Part of a small language model's weights.
Size: 9 layers, MLP 1728 GeGLU, vocabulary 43838.
Architecture: RMSNorm before each block, rotary positions.
Training: 944M tokens, 7200 steps.
MLP neurons of a small language model. Each row is named by its layer, matrix (down: output weights) and neuron, and shows model dimensions 16-143. Each number is 50 + 15 x the weight over its row's rms, rounded and kept within 0 to 99. A neuron's up and down rows have the sign that makes its largest values positive.
A block is one neuron, or neurons of one layer that tend to fire together. After each block is what it responds to, as a language model described it from the Wikipedia text at the highest values.

L4.down125:42 57 78 57 71 47 63 54 44 50 58 71 14 66 70 63 41 56 63 31 36 54 56 69 28 45 72 59 69 51 62 52 54 74 46 85 51 57 66 42 45 64 55 43 37 49 45 71 58 64 59 50 43 47 63 64 50 63 44 66 60 48 25 65 58 69 41 12 70 42 50 31 36 40 42 58 46 62 46 37 71 32 33 62 52 26 50 63 42 55 63 45 57 71 82 61 72 23 74 49 50 34 47 47 68 63 33 71 32 65 53 58 46 32 79 44 42 46 10 38 58 68 79 36 60 52 19 55
L4.down259:42 50 46 21 59 07 54 60 15 42 42 38 34 58 44 50 45 36 64 58 46 49 65 61 17 48 38 83 48 38 41 56 24 54 47 43 43 43 59 37 52 73 29 41 49 48 49 47 52 44 51 62 68 29 21 39 25 67 42 43 47 40 78 48 68 78 48 45 62 81 37 67 38 28 31 15 52 62 42 57 29 48 45 62 49 48 50 60 53 56 30 65 49 61 39 32 44 41 57 67 51 37 43 38 60 38 34 25 35 57 48 76 61 64 52 38 67 68 37 25 42 41 51 54 55 54 41 43
L4.down874:53 55 36 35 56 47 36 49 52 39 63 41 52 42 37 36 44 66 46 52 40 71 48 55 60 75 49 35 41 55 59 72 23 62 47 57 43 64 55 46 62 56 58 43 28 15 46 66 45 20 48 26 55 66 33 21 42 81 41 68 46 33 41 57 59 34 69 32 62 69 51 54 49 37 51 47 66 48 46 89 58 39 55 46 52 42 55 44 14 83 64 45 36 48 43 41 53 62 66 43 53 32 53 52 54 33 66 40 45 24 53 59 50 00 73 62 47 36 60 39 60 68 44 27 52 43 61 48
L4.down1135:85 58 52 47 63 71 43 55 43 41 52 43 27 60 34 61 50 31 37 44 62 63 92 49 30 77 45 20 48 31 64 67 58 35 34 64 55 29 46 60 40 29 37 57 81 54 47 50 56 44 79 44 50 36 56 45 34 15 59 53 48 52 50 43 40 68 53 62 63 22 50 52 70 07 44 30 48 58 55 91 65 37 48 31 27 58 48 57 50 65 71 50 28 26 46 26 67 45 49 58 75 36 82 35 44 39 52 09 52 41 46 43 70 39 39 47 38 59 44 51 50 48 61 13 54 63 41 45
L4.down1523:51 52 58 30 62 22 49 73 38 65 82 55 39 45 25 46 44 55 48 40 41 72 66 73 42 57 31 30 40 38 38 53 42 46 51 36 43 56 68 55 63 61 54 52 33 03 38 59 26 54 67 47 56 53 53 44 35 71 56 43 66 45 41 37 53 55 45 61 62 65 61 58 62 30 80 42 59 58 55 50 53 18 67 63 39 46 66 37 39 75 70 52 59 58 37 59 62 27 74 35 53 36 42 67 45 66 49 56 39 41 42 66 47 24 49 59 60 52 57 56 37 70 55 39 55 40 56 47
L4.down1600:33 52 53 36 70 38 51 82 49 54 57 68 29 51 71 42 69 57 46 68 53 49 63 65 31 56 42 26 27 49 55 44 51 33 52 60 76 41 58 58 53 47 40 64 55 38 53 54 53 28 58 28 76 56 61 72 37 54 43 58 49 72 47 36 59 37 44 70 45 59 47 85 40 19 53 27 73 76 35 37 53 36 26 50 36 36 46 50 33 60 54 42 62 87 35 64 69 64 40 16 38 44 59 59 62 55 66 39 29 32 68 44 43 39 58 47 69 47 43 50 48 60 60 14 63 45 20 48
L4.down1686:50 68 59 46 73 48 48 57 50 39 41 63 41 40 36 28 68 49 29 49 56 55 54 78 49 69 37 36 44 26 56 62 45 35 51 53 59 22 53 44 41 50 72 50 53 35 45 65 18 27 50 47 61 55 65 30 33 75 66 51 63 60 25 36 53 68 52 43 63 62 46 68 68 21 58 64 53 65 52 41 42 37 37 35 24 38 40 69 48 75 42 51 35 58 47 65 74 36 65 41 59 28 77 71 68 52 46 61 45 58 63 49 52 19 49 63 66 31 22 45 37 47 78 33 48 64 27 30
L4.down1722:53 48 42 50 45 41 35 54 49 51 50 38 40 32 52 45 37 44 54 53 53 51 50 35 39 51 40 57 36 54 47 70 73 43 57 63 70 65 69 55 70 55 53 66 32 43 41 62 35 54 43 38 67 66 56 59 42 43 63 59 47 45 34 40 30 43 60 27 29 67 61 50 59 48 58 57 58 50 40 54 60 32 83 44 47 59 57 62 38 69 12 51 71 51 49 44 51 61 49 47 40 46 77 42 37 36 54 62 54 53 53 47 56 51 52 49 46 38 63 53 80 23 55 48 44 53 50 72
Description: Blank line after headings. Line-break tokens forming the empty line that follows a Wikipedia section heading (==History==, ==Design==), or splits paragraphs before new headings.

L4.down234:54 40 75 64 43 53 89 59 32 46 68 64 44 69 61 35 30 33 65 41 28 50 52 50 51 43 53 58 56 82 48 14 36 52 64 32 37 50 59 27 57 49 59 34 39 84 52 57 45 53 35 38 61 40 37 88 63 49 56 61 41 52 58 36 44 47 45 29 36 81 07 51 63 50 44 33 38 41 33 64 37 43 56 70 42 38 45 39 60 56 60 49 55 54 63 55 34 63 53 55 45 69 48 26 61 45 47 64 69 35 82 39 49 27 44 55 80 64 55 62 44 43 47 32 36 29 76 44
L4.down375:22 74 39 50 64 71 42 75 55 45 53 23 52 64 46 41 52 52 59 33 56 69 45 64 49 60 43 65 51 55 40 51 19 48 64 59 75 62 59 60 65 69 41 29 72 57 63 68 47 63 49 36 59 52 22 56 22 19 59 50 31 51 26 24 53 74 54 42 30 48 55 81 75 48 41 38 52 59 40 36 65 47 68 62 52 38 56 68 62 60 31 35 17 39 41 20 61 69 50 27 52 34 68 32 52 45 62 45 65 42 61 89 65 47 46 59 26 32 66 70 63 41 49 73 43 56 36 35
L4.down722:51 55 47 72 44 26 63 34 59 44 38 72 48 76 59 33 62 54 26 60 47 53 48 65 42 41 58 51 40 61 18 33 51 33 46 49 45 32 75 81 72 38 62 63 77 64 73 38 23 72 37 45 48 44 65 78 32 51 55 52 75 56 51 67 32 54 46 49 42 18 66 71 83 44 66 42 42 51 50 15 48 64 53 59 53 38 38 66 45 35 39 52 70 41 44 37 30 60 55 47 47 53 69 53 46 42 51 52 55 45 26 35 77 71 50 20 42 39 41 65 35 27 16 17 67 31 51 69
L4.down1229:61 33 51 44 75 61 57 41 33 43 37 56 35 36 58 46 30 68 66 45 63 46 37 48 56 31 46 68 46 49 50 46 46 49 65 30 51 75 21 53 45 67 29 32 38 60 74 35 56 59 47 41 62 57 70 53 45 67 60 46 38 61 35 53 50 40 35 37 67 77 42 47 60 53 44 44 36 20 47 62 37 61 58 40 62 53 48 43 43 51 47 58 59 58 49 60 70 26 82 62 74 45 75 40 59 56 40 46 22 32 63 53 56 39 55 50 56 48 52 66 45 49 47 28 24 42 54 28
L4.down1333:49 66 26 55 33 56 50 71 46 46 43 38 57 43 35 51 50 52 49 49 49 39 29 68 08 53 37 33 63 27 38 49 55 41 59 54 31 74 60 36 61 56 57 79 66 30 62 37 45 55 14 44 31 65 72 25 51 39 63 49 80 51 48 46 42 62 46 39 59 51 35 74 41 45 36 59 42 43 37 44 52 26 52 61 57 59 34 80 33 70 53 53 52 58 77 30 60 42 47 73 59 40 47 21 64 71 75 46 55 57 68 32 36 46 44 55 45 22 47 44 47 34 38 25 41 64 58 66
L4.down1351:42 48 62 35 46 50 74 70 81 33 52 71 45 61 76 66 77 71 54 46 44 53 46 29 57 18 34 75 67 67 27 44 27 41 76 50 34 43 50 46 26 33 54 56 35 70 47 44 45 44 53 51 43 58 56 41 83 58 35 44 39 48 52 57 57 26 43 36 33 46 70 45 36 41 67 59 45 34 60 55 50 47 29 66 72 39 58 49 42 67 31 29 57 61 29 14 54 32 57 73 50 81 62 11 44 70 51 65 53 65 19 45 59 51 40 36 70 67 33 59 55 43 52 37 61 25 39 50
L4.down1672:31 62 60 44 40 56 44 61 46 19 53 54 54 57 40 51 51 57 24 67 48 45 28 67 60 70 49 72 41 49 39 67 43 29 54 37 41 54 37 49 58 38 57 76 60 43 54 46 48 24 38 35 65 28 42 61 45 41 63 54 62 52 36 51 53 53 82 34 44 18 56 55 74 58 45 67 30 62 43 74 39 40 68 52 30 47 57 34 76 63 15 26 58 82 47 67 45 41 63 39 99 55 41 68 71 73 34 70 44 35 75 47 31 23 62 55 45 47 52 53 40 45 56 54 59 70 61 68
L4.down1708:71 38 66 70 67 67 47 60 12 30 35 28 48 41 58 36 49 50 53 54 52 28 54 28 38 34 56 61 48 42 63 53 62 74 40 40 58 62 67 67 57 47 49 25 58 49 47 21 33 63 47 62 29 41 36 46 68 57 50 42 60 38 38 64 29 46 41 39 61 48 50 41 40 61 79 51 32 44 51 86 55 65 51 35 42 85 67 76 42 57 42 55 70 52 64 59 72 51 74 38 34 69 77 39 92 41 39 54 47 33 32 77 30 51 33 57 74 20 56 35 45 52 46 40 20 49 42 58
Description: Clause-initial subject pronouns. Pronouns and determiners opening a clause's subject, mostly "it" in "it was reported/found that", plus this, one, each, there.

L4.down112:32 70 65 46 55 23 52 54 60 51 57 62 84 69 55 33 59 44 41 41 66 81 46 41 46 65 41 73 71 35 55 32 75 47 42 39 61 43 69 49 69 27 74 44 57 42 56 43 47 56 48 15 44 61 68 65 45 72 44 64 63 37 73 65 22 48 49 20 64 72 37 74 49 73 42 71 36 51 39 50 56 68 60 47 79 64 77 55 75 45 44 30 56 67 38 49 82 24 35 57 44 78 55 59 30 53 68 42 63 49 74 45 62 48 67 18 57 64 58 78 53 75 49 67 51 65 66 52
L4.down395:33 74 66 55 67 56 54 49 61 42 58 34 60 36 66 50 50 42 60 41 28 58 48 64 77 54 46 78 53 40 54 52 61 49 55 60 51 37 55 39 58 53 59 39 59 63 53 66 29 51 47 42 36 62 26 49 40 49 68 74 48 41 46 46 81 52 38 75 35 41 58 34 31 36 59 64 56 36 56 57 58 63 42 61 65 80 72 56 12 77 59 68 70 72 43 34 33 33 47 63 44 53 14 44 60 57 63 41 51 59 75 50 65 70 52 44 44 66 57 37 58 28 41 54 50 56 27 53
L4.down654:33 81 49 53 13 57 45 56 53 50 49 49 65 38 61 70 67 56 15 52 54 51 33 52 48 46 35 62 60 75 32 29 36 35 62 57 37 39 45 56 64 64 74 60 51 34 56 83 43 59 08 16 61 73 47 33 44 31 65 70 39 49 43 40 28 50 80 52 45 36 63 64 51 48 54 46 45 77 52 54 59 41 62 59 43 82 31 45 51 55 28 30 43 35 42 36 28 55 57 49 47 24 48 76 44 78 58 50 15 48 61 45 60 28 65 63 47 48 70 56 59 34 56 25 43 54 45 35
L4.down1010:47 26 43 63 30 46 72 55 16 33 37 64 68 54 47 46 25 34 21 36 35 51 65 33 50 50 36 81 42 64 38 59 23 45 43 50 56 65 47 37 45 55 31 44 48 39 34 40 54 37 55 55 37 59 54 45 47 57 52 46 57 30 63 48 43 65 40 51 69 29 21 53 49 21 55 86 57 41 36 59 64 50 36 28 45 41 42 67 78 75 43 40 59 55 56 90 53 59 36 52 62 46 11 48 83 37 75 39 52 95 62 45 65 29 59 48 60 63 46 49 36 61 76 28 41 46 42 43
L4.down1254:63 32 37 46 49 50 27 45 64 35 60 85 36 58 41 60 28 40 61 38 43 45 47 46 42 58 65 67 39 59 67 63 63 39 18 63 10 31 38 76 65 62 22 51 45 35 45 72 29 68 41 61 51 35 50 50 53 25 40 33 43 61 61 66 50 37 46 56 48 28 55 19 41 34 69 62 49 54 46 63 65 53 12 57 60 43 45 36 44 48 71 58 42 22 66 60 67 84 72 54 42 17 66 72 51 32 60 64 33 57 90 27 56 32 45 34 51 48 48 44 45 45 67 52 48 47 26 37
L4.down1366:25 54 48 42 37 61 45 47 67 61 92 41 48 43 41 43 36 24 35 12 61 33 35 52 43 41 26 48 27 59 59 74 49 60 76 77 53 43 50 60 61 63 59 31 47 56 26 71 76 56 62 44 60 37 36 53 53 33 48 61 25 53 67 55 52 65 66 41 49 54 48 81 41 65 61 31 46 43 52 27 52 25 55 62 29 62 33 32 47 47 62 48 63 69 51 60 72 79 53 64 49 32 48 42 39 53 55 35 40 35 53 26 30 79 58 51 38 34 26 49 78 33 51 58 41 25 53 38
L4.down1471:52 44 69 68 18 30 51 72 58 39 53 72 55 32 31 65 44 56 39 55 39 74 60 28 57 52 55 83 55 39 51 72 37 35 54 72 35 67 47 63 70 15 49 50 58 32 82 61 51 34 30 37 56 53 48 48 55 35 52 27 68 19 32 45 65 57 65 24 39 68 59 93 54 31 59 36 64 63 50 76 30 72 57 63 52 47 44 52 72 32 53 59 66 44 55 51 58 53 57 66 51 44 38 77 45 58 61 56 50 58 87 64 56 73 41 81 66 46 57 63 87 50 44 66 63 57 49 15
L4.down1482:51 72 63 43 24 54 40 48 51 34 49 32 37 61 36 47 64 69 54 58 58 35 66 52 76 37 41 61 75 49 41 59 63 58 68 29 48 42 65 38 66 48 88 44 50 40 42 34 51 27 57 41 61 76 40 42 60 54 43 51 34 56 36 59 44 56 54 40 34 43 63 39 39 67 42 41 25 51 55 39 59 41 57 59 47 60 70 24 24 50 28 80 72 52 33 44 39 43 56 18 25 57 33 30 74 64 33 50 31 38 58 43 43 28 42 52 52 45 77 34 50 29 43 55 33 72 64 58
Description: Wikipedia list and table fields. Tokens in structured back-matter entries: publication years in bibliographies, table headers like Length, Notes, Position, plus rank or role words such as number, portrayed.

L5.down700:48 47 52 47 59 54 47 42 54 38 45 50 51 58 44 47 58 49 45 55 49 51 56 65 47 49 48 48 45 39 41 50 42 44 45 63 58 57 65 55 59 52 58 47 46 50 39 61 51 40 54 54 50 58 58 46 50 48 46 47 64 52 30 39 43 56 51 53 45 54 50 51 61 46 52 58 58 57 47 50 46 19 55 46 47 42 57 49 42 59 50 51 53 54 48 59 53 49 50 33 58 47 54 51 50 45 41 44 58 45 53 43 48 44 49 45 52 48 50 39 57 52 51 44 60 54 42 52
L5.down1499:41 50 49 49 59 50 50 47 45 46 45 54 45 57 41 58 61 47 47 50 48 55 68 64 49 47 39 45 42 42 36 49 33 46 45 47 59 60 72 44 61 56 58 50 46 40 54 68 47 35 58 53 54 56 54 47 38 49 45 54 61 55 27 41 46 47 48 58 44 54 54 59 53 37 50 62 55 56 52 46 60 04 51 50 42 49 51 53 49 59 43 52 55 58 39 60 57 42 54 40 59 38 52 51 52 45 49 38 42 50 50 47 51 42 52 53 43 50 51 41 55 53 52 36 60 53 42 55
Description: Paragraph-ending line breaks. Newline tokens right after a sentence-final period ends a Wikipedia paragraph or list item, before the next paragraph, heading (== Career ==) or bullet.

L5.down113:80 70 41 50 63 30 53 52 53 39 59 51 68 49 39 39 67 49 60 56 38 49 61 72 37 37 50 84 63 69 37 67 67 56 31 68 23 52 99 64 79 25 72 37 47 58 71 75 66 61 39 46 48 30 11 62 55 45 68 48 46 53 64 69 44 36 64 52 58 42 64 67 57 62 64 61 47 44 52 62 47 57 56 56 80 42 37 53 40 56 46 36 47 49 35 75 38 33 71 38 39 45 34 46 54 45 38 66 32 45 32 50 23 70 66 51 37 38 58 43 55 26 88 70 47 33 69 60
L5.down359:61 68 45 54 29 61 49 44 57 58 31 34 77 49 59 78 35 56 74 43 27 32 24 73 69 58 31 36 52 49 36 47 30 37 40 34 56 41 67 86 64 47 21 55 38 44 54 46 31 48 28 53 48 37 37 40 50 49 48 44 29 50 50 56 55 36 62 34 60 38 44 45 39 85 57 66 50 65 41 81 33 36 48 99 53 36 24 59 71 70 48 55 53 64 25 46 38 24 44 35 36 23 58 59 55 37 50 50 43 45 55 29 49 22 52 62 41 51 46 37 81 55 66 44 56 42 60 63
Description: After-name separator token. The token right after a full personal name in lists and tables, such as as in cast lists, dashes in personnel credits, pipes in results tables, or of/from after critics.

L3.down18:52 23 50 53 42 65 47 60 53 46 67 74 29 32 37 31 65 69 43 53 61 44 56 69 05 57 56 65 63 77 28 64 62 67 24 61 48 65 33 40 35 63 52 57 37 34 41 37 48 48 89 40 27 42 44 40 59 65 52 31 33 76 53 34 30 62 38 31 69 38 47 55 37 45 24 19 64 46 49 27 17 78 48 70 47 81 23 68 51 37 57 42 51 61 23 52 54 37 69 50 78 74 29 36 62 58 41 31 67 54 65 24 26 57 48 04 59 33 47 51 44 66 17 51 39 39 50 64
L3.down258:38 68 48 42 34 37 87 53 30 54 47 53 60 37 48 52 41 38 67 32 34 45 35 40 52 10 37 67 60 58 54 59 61 53 50 45 07 55 59 66 41 49 67 59 88 99 42 68 64 38 52 54 78 55 85 33 24 61 48 83 60 49 38 65 53 57 42 35 62 50 55 61 50 67 66 58 52 35 50 36 40 43 35 55 53 35 42 62 52 46 37 61 53 28 36 46 51 57 36 33 58 26 95 13 51 70 63 30 65 44 64 55 52 53 41 60 73 56 28 48 46 38 58 42 66 40 41 55
L3.down523:30 43 59 39 71 56 44 65 55 70 42 70 27 29 60 43 36 55 75 54 32 33 40 55 49 33 59 53 30 29 47 42 46 47 55 20 35 46 59 41 28 36 64 60 60 38 43 46 60 65 58 44 41 35 57 38 57 29 52 41 54 66 26 49 35 26 24 43 50 48 29 38 63 55 74 41 54 62 34 59 55 42 60 62 26 29 83 99 27 27 65 33 66 23 57 41 16 47 57 40 50 38 76 23 72 58 60 39 49 54 35 56 50 33 61 70 70 70 43 56 71 74 48 52 62 37 59 54
L3.down1516:32 52 40 43 51 50 46 39 29 72 60 51 22 28 40 59 36 71 41 54 32 45 48 63 55 30 62 51 42 52 48 41 29 49 59 42 59 42 42 47 27 51 56 44 35 59 55 64 54 56 45 89 68 72 33 46 47 50 73 50 35 44 64 26 14 35 47 43 50 40 65 48 31 42 76 56 65 64 50 52 50 51 46 60 46 08 66 50 39 49 26 18 31 42 57 55 33 22 39 61 59 40 56 53 34 61 62 51 48 22 45 52 43 21 44 79 62 47 55 58 52 48 63 61 58 31 57 51
Description: Personal pronouns, especially "it". Subject and object pronouns (it, he, she, they, I), strongest for "It" inside song or film titles like "Make It Plain", "Paint It Black".

L3.down226:51 67 33 56 42 60 59 50 68 19 51 60 46 45 60 49 40 60 51 48 53 62 58 50 39 54 41 34 53 48 43 43 66 63 52 69 72 47 62 51 29 57 56 51 48 62 38 58 49 40 62 65 56 68 63 51 37 44 58 49 24 25 35 30 31 52 50 56 59 47 42 55 54 66 35 35 45 52 65 59 39 22 41 55 41 44 58 59 42 32 32 59 57 52 52 53 59 52 54 41 71 36 50 37 51 60 26 34 48 59 62 47 55 61 41 55 43 50 67 46 63 55 51 49 41 42 45 66
L3.down590:44 59 50 53 55 36 38 48 68 49 63 46 48 47 45 33 69 49 52 51 54 47 55 61 49 42 35 35 47 50 29 52 56 32 07 54 42 39 76 45 44 50 56 40 36 42 34 68 38 57 38 40 53 69 68 52 45 43 61 48 58 43 34 36 60 41 57 72 44 76 45 70 60 66 46 31 81 59 46 53 37 00 65 45 75 42 62 46 51 45 65 47 62 49 47 72 35 28 44 37 51 35 40 55 64 56 43 43 67 54 60 53 55 57 54 41 51 46 51 46 41 43 60 46 32 43 39 77
L3.down1019:68 66 47 64 39 32 45 36 17 56 41 45 44 47 48 50 56 25 68 61 77 30 53 72 45 52 33 33 36 37 41 34 40 36 28 67 63 52 52 31 42 59 56 60 25 55 46 69 37 23 29 49 40 57 34 42 56 41 50 45 77 34 25 63 46 75 63 50 49 66 54 43 64 33 45 45 39 45 44 36 32 34 40 51 52 76 39 40 49 32 60 27 52 50 51 57 69 55 53 45 61 54 55 39 79 45 51 35 48 75 62 47 38 60 38 54 90 51 67 30 62 40 68 71 45 52 43 74
L3.down1723:32 55 52 83 20 46 37 68 56 20 42 72 64 49 35 59 58 56 40 52 45 66 39 62 56 48 44 41 61 39 51 46 55 48 43 66 48 37 62 28 29 73 48 57 64 46 48 44 15 48 49 50 40 70 74 74 47 41 64 51 52 29 35 46 58 50 55 25 60 54 56 69 43 34 28 47 44 66 43 57 31 42 41 35 72 39 46 61 36 36 27 47 65 62 45 72 47 67 20 42 54 34 57 57 69 59 48 40 43 56 65 50 55 76 45 69 72 33 84 26 46 21 48 50 37 47 73 54
Description: Paragraph-ending line breaks. Line-break tokens right after a sentence-final period or quote at the end of a Wikipedia paragraph, before a heading, new paragraph or table.

L5.down1181:36 61 71 35 50 39 53 23 31 26 61 77 53 20 75 54 29 57 69 35 18 63 65 62 32 51 51 55 41 58 13 52 56 50 31 60 50 39 40 43 35 40 44 29 41 35 65 02 56 42 41 46 47 60 52 40 35 51 46 48 56 50 31 69 81 79 50 30 25 41 42 26 62 43 58 35 59 64 69 64 75 40 31 62 54 45 33 49 49 61 33 42 39 49 49 63 54 61 49 44 41 69 33 16 54 56 53 51 34 33 60 67 64 56 52 73 50 49 52 48 52 62 56 56 11 48 29 60
L5.down1483:35 42 55 82 53 74 46 63 56 54 43 56 57 48 35 50 39 61 78 43 56 40 67 46 31 37 62 59 50 48 49 44 56 56 61 41 40 46 40 59 44 39 43 41 52 64 52 00 65 51 73 56 45 60 37 67 51 54 33 46 67 52 59 55 30 38 60 52 38 38 41 40 42 47 61 24 40 48 41 35 43 80 45 64 53 60 60 53 59 40 51 48 29 37 34 63 73 58 48 30 36 79 49 47 68 39 16 30 62 48 31 50 36 44 73 64 72 59 57 76 41 75 36 72 31 45 64 31
Description: Anaphoric determiners before nouns. Determiners and adjectives opening a noun phrase that points back to something already mentioned, such as this, same, following, another.